Part of a small language model's weights.
Architecture: RMSNorm before each block, rotary positions.
MLP neurons of a small language model. Each row is named by its layer, matrix (gate and up: input weights; down: output weights) and neuron, and shows model dimensions 48-143. Each number is 128 + 24 x the weight over its row's rms, rounded and kept within 0 to 255. Numbers have three digits each. A neuron's up and down rows have the sign that makes its largest values positive.
A block is one neuron, or neurons of one layer that tend to fire together. Before each block is what it responds to, as a language model described it from the Wikipedia text at the highest values.

Responds to: Word-initial pieces, mostly " a", that begin a longer split word, as in years a-go, television a-ctor, critical a-cclaim, plus De-tachment and His-torical.
L8.gate183:148110097151135127137121073107095135114146143117145087161160119138105089135080123105108080130142177165132130129139135121087111138186107142141152138123131143113078146138127151108158097097117114137111117162123171113115102100130148129153115157116139177143129123166138113139142155178120141122
L8.up183:129151083114158158113116140121083128149137138143133093159103144102109124094123135111099097068161118133148114149103167148121113121147137157094098174136146159157127108157113105164160146124184130143146097150136152153100098123081155135135140125114116107155166146124131113139153159145112122170
L8.down183:130081107142125109099112149098132119100109138107176150131163150139121115128132115121129138185082114135129122102172113133125122138160139154167129092184129149085116128125145112154086098080142129118081109156115109148143131128154151178155111112124180095122098094148131127127134131148170081155
L8.gate219:119109105131132183098118141119105134106123116130147106141083137137151076120128168118143083114163139080128106138122152151150150150090149131121145112163135119104087135142130090147132149112131131101112109181126142167169146147100110119104125146148107153098175164138135156112112119157141127143
L8.up219:133163128090142076135094129129158118119130164106117113149121125141162098109125092127107160103092116141185154153126182148156175128143148131143097107082151157164131161123170099112106119113148140092165141127153143136122147089153100090141126095119090099109136137111102099084133139135096125123
L8.down219:142132142161139140114128087126131096130123126111113130136138087151123094157166142163134165122122167149109146131119113119099145153161131167104114117102077171146135108140117082167103144120176148135140098155115170127167135111101141155119104139085135105156092167111103144124147101115110138152
L8.gate260:137133104108134142135178140143144079126076169136149117142147086102134124079079106101147123115137154127134145152130155125111141138150149116094106127116120162106107096160148131144165134079163117099125073142114186136151123129154159156125075123121125124171150128122157178102116143140116130114
L8.up260:148132141092115127149128158140140128116118160147163122171086131127152111111104141108114122103110165114141116101130137167134147117159099113129091145088107164143110108177126138152100116141101096092106130112123108086137107117124109072094106131144137148082117111111119143115119127142118120102
L8.down260:152145107122144133132128111117161095130160105093118157115204097126123110127114163128113166060124114148125135120097101138113171144110178129092090133112127080154119113150148124109164120094129129151116103098126140108134124113135093120147103085117152127094119118119177121122168144135156131128
L8.gate407:139110103107130139193131137134106157164132185124124144136074110108155140062133126107145131122167125116123119151176158117099142128123119134136131114098123113095076155105096162146119124091136125061101148111158148126106151113079117176103102120111155117134160145128147099129130133119114123153
L8.up407:149163088148167120127147145123139132120127147177127121142134172153140110114140084069132117124134124160142137117116122125158129136119120154149092095111170148159101068118120077112138150130118106107105143156138147136119104170096127121093132149138131078156140136101151137122153138153100107130
L8.down407:122101170164098142148099102138142134127183128101135142158133141117126108113132149145133184137117129140150118182098135124140129146129142121112174127148164146128161123165125085133137141134171133144112114116139115139149140119139152078183111115096146090121145113121098117115155138070125146077

Responds to: Role or position nouns and their word-pieces in biographies and election text, like can(didate), may(or), found(er), politician, coach, advisor.
L9.gate250:119134084141160144182121088094094125156127164120162124113126137161121127115132147115128135153150145148106117114132112121154139188137142115150163114134131124154097125110135104102133156143120108140113162128130126186129102186102109126109135150122106080121114132101177147093102102134137119080
L9.up250:132106118145119101116138186127145177129120119137136084083103137140123145125147143122088111113131111090152159111135102105134125142097162129156122128151125134102128125129132092151112127186139108139116121108117147141093140157116137138162102135147129145094112161179157125074131113113135104107
L9.down250:129138123092115145143106103120130139110111128124151139146114110132118094138114117116094163116140139144145055149092117120150131129075124135144115097107130152161157147122130106115125102135166156152066122115117107117137102139063084061102175116097118146128121152112160153114138117119122152104

Responds to: The "20" that opens a 2000s year inside parentheses after a title or entry, as in (2009) and (2012–2015); weaker on function words (of, that, since) and first word pieces (comp, po, hi).
L2.gate118:117166134129110149123167129103127106167125130121127149110084137178100131182118148092125078170173138125145105124101114165098100112122149159164131120129119143125136121159109105080142140117137117152110154136133157131123137155127152098122112068114115105090125124118122123123157154087155124115
L2.up118:127139103114122116105137136084144133136079137129178119081091154128108134164150087110101088110158105132125126112132124146140118094116127134119153110134138133096136119179167106159147144125172080115156147090089143073110117154119148108137095131148180109147099125116088120101157119122155138117
L2.down118:148126123127145132125148142132144120081099140119144159113149117141136119138151119094132137163118124135146117147090104077104083094134175150114124149141103125128132132137104175123096111138086097124160134155119126089127128128125164123145110159124157151126146109146082143160083090153148138098
L2.gate335:108118116119112136113132148137115153136120159113111120117110127132109164089108097125130142078117110102130167086148107142142161090138144149080168090129152151086148136149131137081124134097097109126162100128131126146092098102130160094130085107108129170136173116106112125124145141109151179149
L2.up335:159087116123130140171131108142141151119105187175063133087159134128118100128079129162109143137138092102106067105112126146164104151115119136123185151153112086117128134077126120115125123128127127149143121110113117114114138117108107124102143125185090157145133124131137135158124130144094083113
L2.down335:110132158133132138111140143178106134106119151128104120157119155105135122145123189077093107122127152149125148132164098114125127113132064136156105117137139096142137133152096146185108096093105162138108189113104141117127133140138088126138130143128132122127095129093101193123101123121098134132
L2.gate365:086140095125143127124117140150159165106141115094135114135126124127107116150131133120159124141152126168172087121126161126140131139149116131124116153077178126134122118118139149146139172125158146159143139128102167131174115112124100102123063147139175116164095126111162152118086139122118057118
L2.up365:094121102141148133159106122167109086127133154091127104126100144108108115126141119128162137130132090162161116078140139111135129124135139157153132105146132074140136115152079127118136133140167138114128105119124152117124173133121133117158120175132110098118157134130144144147154154165129148148
L2.down365:106168135152131133096138159107145111087183156114154118079111137092108113131115126147104133109112152105131152134142093100157127160166125116091149127117106119144102121096114103116088149112113157140102133112120128085119124149139135137131113171143132161114104150113144124131117157136157110101
L2.gate493:148161085114155067122162114113148137108123129121095116128098106152112136122110132137119110135114122120137117065145156107121119139110145189100123145124117125140147128100096130067101104137127115103150124181128179175135133104133139122151131153102119165157152125117169121139113156110108065182
L2.up493:156124080128127104131182123112110176137142195145084107164106116126123153146095121155110090107170121128087100096122096125118125115136146108113139146149131115115109133111131105104159137103141115112173143178115129143103187117142176118170114140143113135115148180159169132110104126082086151149
L2.down493:149145111135103133147155127150127119132141151117067128120124140146122138125112098093117124084092132093105104094090123115113121091160073150143128144168106103087129134128085120181123153134128150152185167123126119111136126129127138134138180155173137177096157163129141108122097122122123120158

Responds to: Word pieces that finish a word split after its first letters, chiefly y in an|y (any other, anyone), also the|y, ke|y, En|ter; sometimes relative who.
L2.gate76:132187124122122070099148152120159134135123117146134090131127159119106137098166133115147131096140104105144162090157127104089130099102142139107110151142163164147116104134120120114147127108116085160123144086150123119159103106139111136116124133101129170150153142117109084125166131112116140146
L2.up76:113129070108129074132099146136131110152120149146121168179144130146103107142154145170138129118156136103100093104116166107150105136129158155129110143153155135174135090136106099137100153085135149186164128094161131171097095145145140175121126151127144143163122164117140160127129116116143131152
L2.down76:146139130097183106117147096148104127151134151140104107167106112143155112143139157129153114104118117074134169089141097120124113163126133169117122099153136104171124109097154086138124166082163112085159120145120121135118122086105095146155127133138125142149135145143110151063159158111144134150
L2.gate150:091134124159117118129131152109125114155106137133139133122119110151094091113084101142132116114144090123133126103120131098168130136118143113123138132147110183125121121148147149125134133103144097121139118173132157122138149080138074135158137130099123122150138135137147069097065120189165166172
L2.up150:129153160182084157129178115140158117160118113121078133139137096141167125145102125126136157084129116141117167133116123156101068155101113158142159128116164151134106138160140127123126110110134111100131086128109169120097114141126064152102192179117148136138145129137111091126108147127157112191
L2.down150:101163079120144109086165109125135121133128164102091133116130134121136143142137150153159132124127139090137131090093102127132103128100149142088136074127072118129123139149105139102151128088122114145085130134118102126097125185117074122123105181151085126156117147123159111146138139146142091151
L2.gate205:133207143141149086153140127145134102109089181165166094155093100151112162090104166110106153135196120122135141127086105145123139104119106172110166138141133103122160128164121137117140123180131139124139125129127117149113093127114131135117117111121120160159122125118125128131134167145128097116
L2.up205:053186097145153130116136137103119081137107158149109143128089085137129125089104116140081148129132116107146128122116120160130145148131128134128124128065154148111153121144139111162163155151136120111163116108126105169120116144141120160128134091180107118131122082138152145156125162160152146092
L2.down205:176182141142157105119120164094138166138152105133115140154119150118121130085138105098168134079130167112140160139162162143104110187110143148108169149118100165148125138140143136146152138114115154101113126151153165106077104121144112137100108108115128123081119146146127101127108143154145112127
L2.gate355:094159136084097133083156155169100129134132148146100079140092151153129134105145134155102130166144126123125144121134130146166111184108113134132179130116118132109153126113131137113132137143118121152137156171131076144177141106103082124128122117148159133129182157159130163095115122154100145109
L2.up355:096124136132130116113132139119123130160122152089108127144085102146150148096131131108086116163144105139117166099102158097149084125077099138116146165131130123147129101088141146097119169138133107099173128144158165111119134103122101170138147152114097167134139162123111149095119188117124123096
L2.down355:112155132125140136127164169149068111197093156126115155124126119133146170129097153140125158164206125130108112125124099153105097110122127149123107109146106155129159126102132147156110088126137113123126155146127147110102101103121122130136108109129100201100149133093084121126092147124137124157

Responds to: Quantifier words and number words before a noun phrase, often completed word pieces, e.g. Man-y, fe-w, a number of, some, three.
L8.gate249:128134126141103118135133101120081131137091132159104171110106127109129081079155141150148162111128072132147130155135130162131167164121091133150123105098139092114107080096118109100120109143124128146104140127114174153119150114141104170103113145140149086103121103152171157149084128167125161132
L8.up249:127170086143107092152134115157125093153144162146156139135138166140126132136150069162124104107098128113082114154132156096156118110100135114155160077107119141139135160102144108116145151098109100106140129151133168132152097139110117108107126119149118141097101105147152093154102169145101084137
L8.down249:145056123097135118087126144109122131103134153112118135121150142101141152157100155115125136103187151138139088129128144128109158105176148140126112102165152116135138116132112156114134094148113151127189137116112098114135109162103136158141099149156127111144131115144112146122123151090079124123
L8.gate268:092103183130137120104139188134157088112117147077126089071130161137103154119140141115135109140126093116200145138117104124135156120120128106113167158076120139075129109118090111159127151120143136119133162167121156181114126154127132157129086107106111100129158132161124114119131099129104090092
L8.up268:138155173124124133117129132127095149151123128092138148115111133104091142058101092128104134104110109123118153158116139165103143098120145158159104073175100146151125111100147101102158141158126157130122119156104139172134115195097146123136084171125126118108150163124111132127136136151058120108
L8.down268:111122161147122138134134096108157117112152144181130138083136129104126123118155121176161140145156132117124128120152119135110131146170135107120127109179099095096148170101156166162119117146104128155131133083133140135099182111145109132129135128105093119092116136155123104107147142128129122137
L8.gate409:128135113129139129167104117144089117129108141137122110115121157152077160108148113103130157123155050099110107177180111130103096082124111127166174145116138134098144137099136142144108104107137128119095136104153129119126155155097147158103095127141149131130153145140104114100140124098131141169
L8.up409:139158153161111142111159143125091120171145146144078153087126128144162099100083103142100161132161163138169123128171117118099123079121135093160155121120128138157137155113120142115151126123104172161105117131126131120117118107115134137131105138085119123099145179145149148091097154152108139109
L8.down409:170150100145122081105091083134133131157086163129140125078117143129137098116117116111140137135133126108150105132127105132139185130159093165090133089139100169114116156142106125094149119127118093142154118146121144096114083121109112172101164139140129131134127127160146123147125106117125128161
L8.gate499:087110137135140144140098152172132111157174152143145130152119147128098145100157130123107139170153109118100104114149097179144132142094108126121122126146141158149170156136146104136116114168111159132162140165133143138114122141121106104152060161112137173166136159127116118101105107176062141165
L8.up499:145124149106091168112126160136067170160108185151124136140115143124128114136110131117153123135138098122100103153125137133091136114101111171159094118121120179152144141113172098104125131154087179107116164128103121120143186129145107165128120113126134145125137149112131122132123164115120145137
L8.down499:111141147132163140136157151109112138086126163143108110170102142111144143104159161129159095157129128143128116141124098112145111118103123097124099095105103080156129142106153112132114169111186123118085117101177138092144125117150093160145128121129142158104164138116139107094150142098159122119

Responds to: The token " a" right after a verb or preposition, as in "with a BA", "received a Master's", "took a break"; also " a" starting words like "automated" and table pipes.
L9.gate294:148161116138134105122137167124120118142168133117129191170124136128137132119128129101109097144137092121110153136132145164151157167141134126136121097124141169163178104133139101125147109113158124106137065127119129121149140127133141152106111180087172166129153131150120114151184150143132111113
L9.up294:135074124111192140124115135090161093157118147090138135109145128153135169138097112134090108104113119106135162151155167098117098158125157140095142138156149169118124121147145107102130122118109129126112121145092144117147115102137163165163154094141131142121130114192148149143105138142104084106
L9.down294:120165141137132103143081106083101128095132170185107145135167149098152108088099134069100097131117122132102118140156151106103168128111144146123106117123084112087105151108129118136118117109140115145078174133165157131176142130146114128087087123076129141124129129137124135125145158122149168135

Responds to: Final pieces of person-role and occupation nouns in biographies, e.g. edit-or, ju-dge, histor-ian, sing-er, educ-ator, and words like player, politician.
L8.gate80:124119104142096132142156161163172096132092144124151124155100119177150157159136133118118136160120131141084169111121181140191141133140151127157154109154127122149147134152130142117110103159173150105154138143146126120101141142123151134125130136143144084136128120128161138110130094102139072125
L8.up80:135135097155184121141089148110096103121116141134155115142107129142068135107147171128160101126135119117098122107177122137130153129099094097128100136094136100132137122150086138113126128122199129123112106101131104108102137146138113111148107110124143116108153119164110146156084145162137157116
L8.down80:127109111131148150132151104166134098146135130150135173114109128115156157139094117135146159110116103104126167126147082107121165098149118152117116135110160120149158121136130056129126190199095136144157137145157090143101087110064145180133146127122147151158131149184134122123136092108134128144
L8.gate317:173130139111126129109075120137105107138089105189153121135064092184156127108087115138169116135123152123120110130143105169105138134145106129099156141107119159115094106109145096126121115144143141140134113105132117130130139108158142115157164177174175107154085150137128154130120113152088117135
L8.up317:114124121128124135153179108146139119139123139119143146144099152092102145160087153183138131106130156178124089120114105090112098125136157151148129162190150102116107107115126132108122059115183136149167121108151113126104150123172177134147093131107166149133089105116143139139094152137170089102
L8.down317:150099102103186129115123147108172106150126118163111116136119126162164113133144114121146121112149132144177147140139082126129173136087117131147135157093100179162118137151116109132134148143126149166142115117117141122112100117116153110134125135127125132153106168134148090169149101130090162147
L8.gate437:126145122143104106167110137118137155133144081090141127134107127125112131086117115147147133153171181144125125124141087138136142179108131145144133150136129157110110133111164156135130110135190114139117121088134135170138127102104135142093113101101136116114127144152142173144080178103134123153
L8.up437:064114135133155105163113166098133114132111112154167092116159066147090148073120104163107131108123132119144140093119081139118135146112153126115144110123115111137112139136116110156118107133139122127157184167123115117136163143155104140053148178162140099120133105163149137133129163144138112154
L8.down437:131122093122171152128086110105126174135112091109097142147113138136088147121104145125118126135153096145109125134162136142138138099124086098133145150154140130149135138135100147126104131143131135139153104091086133135120087163116191178131080147134121129114109124117086170126113127131134125121
L8.gate457:120138095128133140175070124147128136126129108141106124098093105134117128134146157122133093149126149113098091111096132141163124100163130128107131126131114145140110099115153156086123131150131138125137144166133129099097138106148107115132143172136166136126109157154127101068149100074116102120
L8.up457:111152149147152130125128157147187149127153129142124080135134118122156123142109121149109144156110143154172158145139124121160125128137158166121126145112129125136120096141121113148166125143141111179196186150118133104086085117169174103159107172130114102135113129133157134132117139135158117139
L8.down457:120135089113135168164138160144133090105096113153122127118157126093140104080129099118105101191142127109121109104145098129108136130153104127122101125121147119123119146109205130103161103186107113106115092113100139135138149174133142120145130135144146119132097108093121110080145134111159167095

Responds to: Row-number tokens at the start of table rows, like the period in track listings (3., 10.) or rank numbers (11, 13); weaker on mid-word fragments (Succ-es-sor, Acro-s-s).
L9.gate217:114140111159150133126097130146060122123135119106119162144139108167131127181111130132121096128105127142088119109132106120131160101153110130130155103133134177138124110093121081136152149107155127160110126133137152114123156122142086091147150160131128138108121114143185137081169071124086129116
L9.up217:128089128119137088116105101122151102106125117145134182148087121121103155107131125175132125149098108160123108122145080074148148125143110090117103157131119091172096143097134145179109134067114136112176135121136149153129079161121142127117111136097125116136114084119114125092146131136128125158
L9.down217:133101218098128074148116115117123165153129151174156115191125118142148107131155150169194093157106137147123132093085173116144103157123136093113143137105105148123161153148152126104131149112160129149163132127130122165147129141115133128130111112161132141154135144146103128127138121118139098064

Responds to: First token of a new row or field in Wikipedia tables and lists, such as track numbers (8., 11.), years (2000), and year-range dashes (1991–92).
L8.gate78:101130118133119150134142140113106136110157166187099125148139105164157146121079105127148128135124155159133132128139093117132130146101104142136109105102131147126143108158179132146130107089105072130133125179135142148091151160109135133076115102152127105131135108040152112139129103113114134140
L8.up78:148115108091124128156126159126086132129190113136124138122121113130115177151166100130116139102120130107114113085113135085153125119133100118134149145086127140090167132145143125129172110113132070118140108146139114142198104125201115101158144133112107138133077097106136108144144074129123134151
L8.down78:145092133162129096099113109107129130177115105119090119134128103142131165121116087141109122123155127171103085152153138112081146114114083102146138105118055163133148094133141137121116121104089134142136129139122112117127085150129121117105143159147125174143163146082154117148124124118118126126
L8.gate157:146114138154113119119086090122098122075101137131138095156177119155093150101165099136152143144136110090108123149210129166138145118101119155094146135139102139176126099111113098099148120116145113113137152175144122137129107119095096126126124129159110163137150085116126099099176088131137152124
L8.up157:120126114121131116142137130139106127137088125126144119149106163105127138118147126090096097138097100134138201176140119112102116133150141118128111195098120136121095169101161144133145170092086159138120156123149157121138145143125126127099160117144132139114148125113153090088103131097112133156
L8.down157:087099148144138130128144123120142112109165111139137138114130097154109129114128136085128099138109130138118101070105148183152133104066156158145150100110157087130144133131144121077157125149133142103126126145133153092127128130147110102144147105120114151145099116142157130123129096097103092125
L8.gate185:123093106107126090134125134152106123148148155145112131126136096109142127109117115133123165151116106101140173079132144091113119121137092132131149127117126122122121132142130131126083089123155125161149113141122102204121132166080120115122167153155112084129146104139160142104142129093120105113
L8.up185:122101152085137162129138130103127127133131098106139153136165135089128138157126139132131133132110123146128124185121120119165114117118120139116155176154137132150111135158159099109109080122140113154171124110090128146125166142165170118168093154087125113133135174114123142164138132090157159109
L8.down185:150159086109142097133115123093121136110102157139142125137177142141135109109109114106128110099147098089131125128114088139134124166128092136159117109139115092074143138128118140136136113133113147110087128155138158140074111112150122129133122170133142130165113136117117162118157118127137104088
L8.gate385:132125096161143119096121148162123129140118179147135116123124119133077130088118084164186111082104134114200094139115112085073121133124088149143122130131115139143118122111152125143092175134114141106136130153115109120140136128102131105107143114156065147136148158145136140123111135149106104150
L8.up385:115103095142115097127132153140125149125093135098096131147100058177142154107142151147152063115072126166131150111132155103122169107141148142163146112103141128123148145129099152094173145113140129099132106127129127147134134132150113142178132154153129149153147110117170116092174095137107158117
L8.down385:127122132123136130117131126073140110100146150116094127156118111145106128156126119118096144114116152104126179184135141103118142103109110134150118085142171147130123110185109126156104135136137148094111106111123101139108123115104123129142126153181138162103119145121147122094150120109115118143

Responds to: Colons after infobox labels (Starring:, Spouse:, Songwriters:) and final word pieces of role or place nouns (manager, editor, sister, province).
L2.gate199:099101075101129117176136156099137107164111147128141126108137101147125128106149113062159113141102132130144148109113067145119139119110120121064108125115122126137121116170126163130119128120110119095129079096136115172163110125131119116174161127124160118119164121103121130125131122161105104155
L2.up199:108118109119114128124129153098106120159140131169101110135163110106221087154126109083167077104146146111124139122132082161108147094112100099137112139181135113151150149103143132153128128135122154176142130157131093105137128093146117117132119123081151131107112103120123100123112132145103129197
L2.down199:110119104142117120137121166072138198138098098165123149100146131137067084127082147133150127138091128119124167120151100157101104131131092148139142123140132158128109134172153124157120121141116135102096150144139092139115076155077115119133137174120112134177118146130118129117122122135140079128
L2.gate268:134157092136124155156138127084144110153126132152129108119149077148137109127104107133122095129130126079125159105157145166157127091109171109127109124163138153093114131110101114122102154118154087128140144102096138149128083094140139111139098098105159145149110107119097095128132079179128172107
L2.up268:108125125145130116126141153093137136131128136111120130117126106126096139108149120127141113117173132089096116145151103136158112085122162128127074086151125148148111083088131141061163127135136115144104153171098113167113102090148080103115132108112140126136105118146126124074140100128099115126
L2.down268:123104118162124122115106192105190148129136140143138122120093130136113178104112111126120115123135105123092115089132133143151190150125108144163102155101127146123123120134140095101127095153157130112098107100129132135127145153114199132102114141130165105164120157124108118127103115107158128118
L2.gate349:133110089132100120161126146149111128135129123151135108090186162080087089118174118151144152135104151082169140147097115143163129117151101117104144156142120196100127109090162140118126084161109163125102115140063169083129139107131100129127144085092122104140137087108114142128173128175113120140
L2.up349:134124168170124147112087133142184117128170104147135134136118136108144135139097080119149105156180110113106110088189112127145127096103122143125115137143122132118123147108140146157103118085129114146183087091136143109127165122135153131149144144083141118165110117109180128140172107149116149116
L2.down349:134110143100145140123172081144124128123154204130066127124133063134106122124101102127123132153147106136115140098144135165136106140105132067126121134151134094118135142113156117136148164110122168123168102123112107135119090150085117140132108119170116193108096136110130118128131091157144129138
L2.gate461:101129105154128162137109145111141094149119110107106135144101107128134145130117128146167137121116129128138140135141115142152140147164074080103135151149113138140161107144121137133155152169126100133129086140109138152077101092084155147133167120139146148111110132064078156101151154134137128083
L2.up461:156135123144106148116114104128141133123086117144086077113118122080162087156112117144152113108168115144132147143124128156144140164073101092108121155121137142129165117137118096129113108085106073142163124130168117095136120109087074109146121117134115154139102141136091150116118158043131108108
L2.down461:125149102147147108113114130099183180139119106108181155118126133150142118126150132097165169182091150142145092122149096140176149160083148137145110156113155138136133132141081129094105091141125171103109127120140124105135159131134173146127092144141126082126090127080179151124148122132155139134